{"head_dim": 128, "norm_place": "pre", "attn_scale": 0.0884, "beta1": 0.9, "z_loss": 1e-05}
MLP neurons of a small language model. Each row is named by its layer, matrix (gate and up: input weights) and neuron, and shows model dimensions 0-127. Each number is 500 + 40 x the weight over its row's rms, rounded and kept within 0 to 999. Numbers have three digits each. A neuron's up and down rows have the sign that makes its largest values positive.
After each neuron's rows, "fires in" lists the words (lower case) most often at its 100 highest values on Wikipedia text that the model never trained on.

L7.gate906:504442522551487495494551548539464502544536555448496544522498503481532499502491539565496496495456572457457476512493425537527519548511511548550464552481604472471417459540448456499455486466372471482508447499539456463538503512542552521520464481518508467536498518494559489467449538463480479559480496536477542527481538514453481529488537457518477598521512526496451579537454548479535563530486
L7.up906:442503457483516604487570509533456543532454495492519513505515490496517505558558441415569518474488481447498454548515501467458483536528407501527466450502544513485529558419492497490548557557592427477515523450467537467429561528473506502536517562460443475528482505436504485433454503532501518495513497506565526550613496500535465590502510358493585473523526583488486438479487459534427494547544
fires in: "most", "well", "number", "than", "about"

L5.gate598:498532475556492486479483450409482496483533523496494462500477489457471473560554497517536466543434489483450485483512451544484504489526517502506506455438517493458550486428492565509487503512514507490518479538473574492540490490454490495475584415465494434533456471475551425538433516522512602533465483509487416540546508511562475567510536450511424571430514504480487523502486443419522523551460
L5.up598:512565514483491505573563450574481462516416485457511472487499564501575544506502535448550562476525552514498482550546529442543512532479512453526495417472467481550512449510494462561464527473457565427497492530552452548497506489564438486490444413564521536535478457541492505544533537519570431563516522429492463520556531560518495547496556501545471572470504491509503441485496539518474528522473
fires in: "states", "germany", "china", "singapore"

L6.gate32:584536470402550580508551527483511535516447558422556543494481575569536566572512462507497514473538512480479502451485521497508373518462461549512483534531500527470505437468508550489423499499470515488494518489491454498472508509449504426429535478522554570526510464486524480570548497499514557480560540497514453584524519545543489555460509503450480535552572466511422487477509498499501498554492
L6.up32:584540476474551526550550512474482540570480519492532508493459488490558562568582464464487526531530492539506483503521546451483471449441511497510536561460507518477476441433442475432525505489483452440488497527517466556512455475471497516465535481511516461504561459471513518539497498461440499516487560490511485579526472462504451573440467479438448542528524434559485506440460426531504469484414
fires in: "also", "now", "originally", "often"

L10.gate742:519548423542505509457510464517552484521513450482486541538522522433471533464504539481507490528526442471489456590511528564520480477542459550477548502433499472517458491547502561441502610513531487509436482529539533451512549519533518524520437476477515475470443447582546474484444562499511518493488454446489477427513453511518507543506490502548524437517421485461524484551545474487382583552505
L10.up742:542485533518514509518463544553479511469508533491461545518454580474517521492521485634465459508473475410560508440465511427474494465533542493525501456492463481517509511541410500462487503500480423478512561427496509472518473566548463492466494539466515423564493512542528469519515499504422525468449489534491468512503531483504486498495519439485440531565590522594512510465535487533469602539503
fires in: "the"

L5.gate27:441552488485481499455539460484507585506497491495482530500479497504455538453449463506517474491464533540508520535601524562496521505536483502451521476486508524574412457451484566455511447528443471520550592466550530544429514481447432509503443523451521558474417482549471507506554494493441514488486519467550597513476482530500521482553480526500520493469489477402570533549543607541514449480459
L5.up27:506514404493482563501509516543498530462460481500471494542494445582498490487542454546513488506469486505480610492473423494515488534401452540465476521505507507515551523620455452570531490533535491541586514407555514462495439550490464512514529484525521541486482522462527506480498473439519524523426560474568498521574439526444505436499610553523486453491454456607483439433506488483464514473479
fires in: "with", "released", "were", "produced", "5"

L8.gate618:565475518505497544536514541465524492516499483487489495490481519558504499444478488545565500441464542465389557527509443443466487554520550522498505524417496509511480525498469465502522613506543496454469484503502503520484507484540462549471492499391516428454462446524504506419412494478479420510455492466444524506497494539438484608483519525514524456452490505566566558529457506513487495460461
L8.up618:549528569531508519525497420492453572473479516433479473457466501573442504506522478528487464425453534445448422507481549546447514440398495452497417453466491473512558515518469531503591528575513505438520498520464505516502528475502524544512485499442432456493444538483485466531493486563577468537444514513480456451523538471502418481538567517568500505529570524547500477500453517420480489537482
fires in: "more", "became", "was", "very", "most", "however"

L10.gate1018:457481445490632445558566520489515451503448481464464530512545542482508486444564482450505504444509477508516586504480499558466515488431440507488489484439526509427554442495616501498517517508535539532494504455483528491495497549494533472520500510558495522572408478483627515439490558518435493482551509537534552485474543465492543501499471456462497447588464535475471470526513417506527465589590
L10.up1018:517527505535486479538587502470474476451475484487458503519496489467544501490524514513549604493470499506483545481500555481455436515477529463513493463492462508449517433522473437516497508439475474480561514508441490409471543601563544450584617449496514413449501441507527442501570403469471545520552474525506505516486502465482480592475501428526480509433511468529608507575476444463450544491553
fires in: "in"

L10.gate857:523535511534460394505511469466552473471460576488523533488543440492460535516514490468515512495502524573470552497482466582526550538452545520478479499535537526452476485502465527511484514476494525543451471456484541495552540499549517462467560563543526525531486494512541460483510553467484552521602505482492517523412486568486424536493479503445498463487523496465547479515581463512534544521557
L10.up857:407498480509527439480396535388503466442516489556520520463512474451472455447494528509496491536490480517513544497480570514521544517565436456543522471527478571492478525507498471513534510410492501501554476521539568493460535565496497462503558516546589536492525478474487496531560455416498531462527552444497469522530488551428454499469447552485422468520551452477530497467551478473567475428544
fires in: "with"

L5.gate287:505483480526505484504505523560503488520458508506513493539488574550523552468494498544435509503414443439506539538501493495586469525543516498471562516501483436516534529558527487526513506432551504533548568465595473475368453511507472554522517509503530453546456543397460474476518557457476504502468507471472484528505519532415406512563502459472459554449433459543586431547448524543487478501468
L5.up287:456492572495490477476515503529522533519491474483450540498548513537470470482576510507512486511441574561521533472546434524527489462540510429526516479570504463521618487471479493543519535470523513481484558458477551529511491492492438451509472437517575566523485513558466562519568573572512516486488495513526427519546558528494501554483501551490464584527492549500483424518534490591469513486468
fires in: "team", "party", "show", "fleet", "match"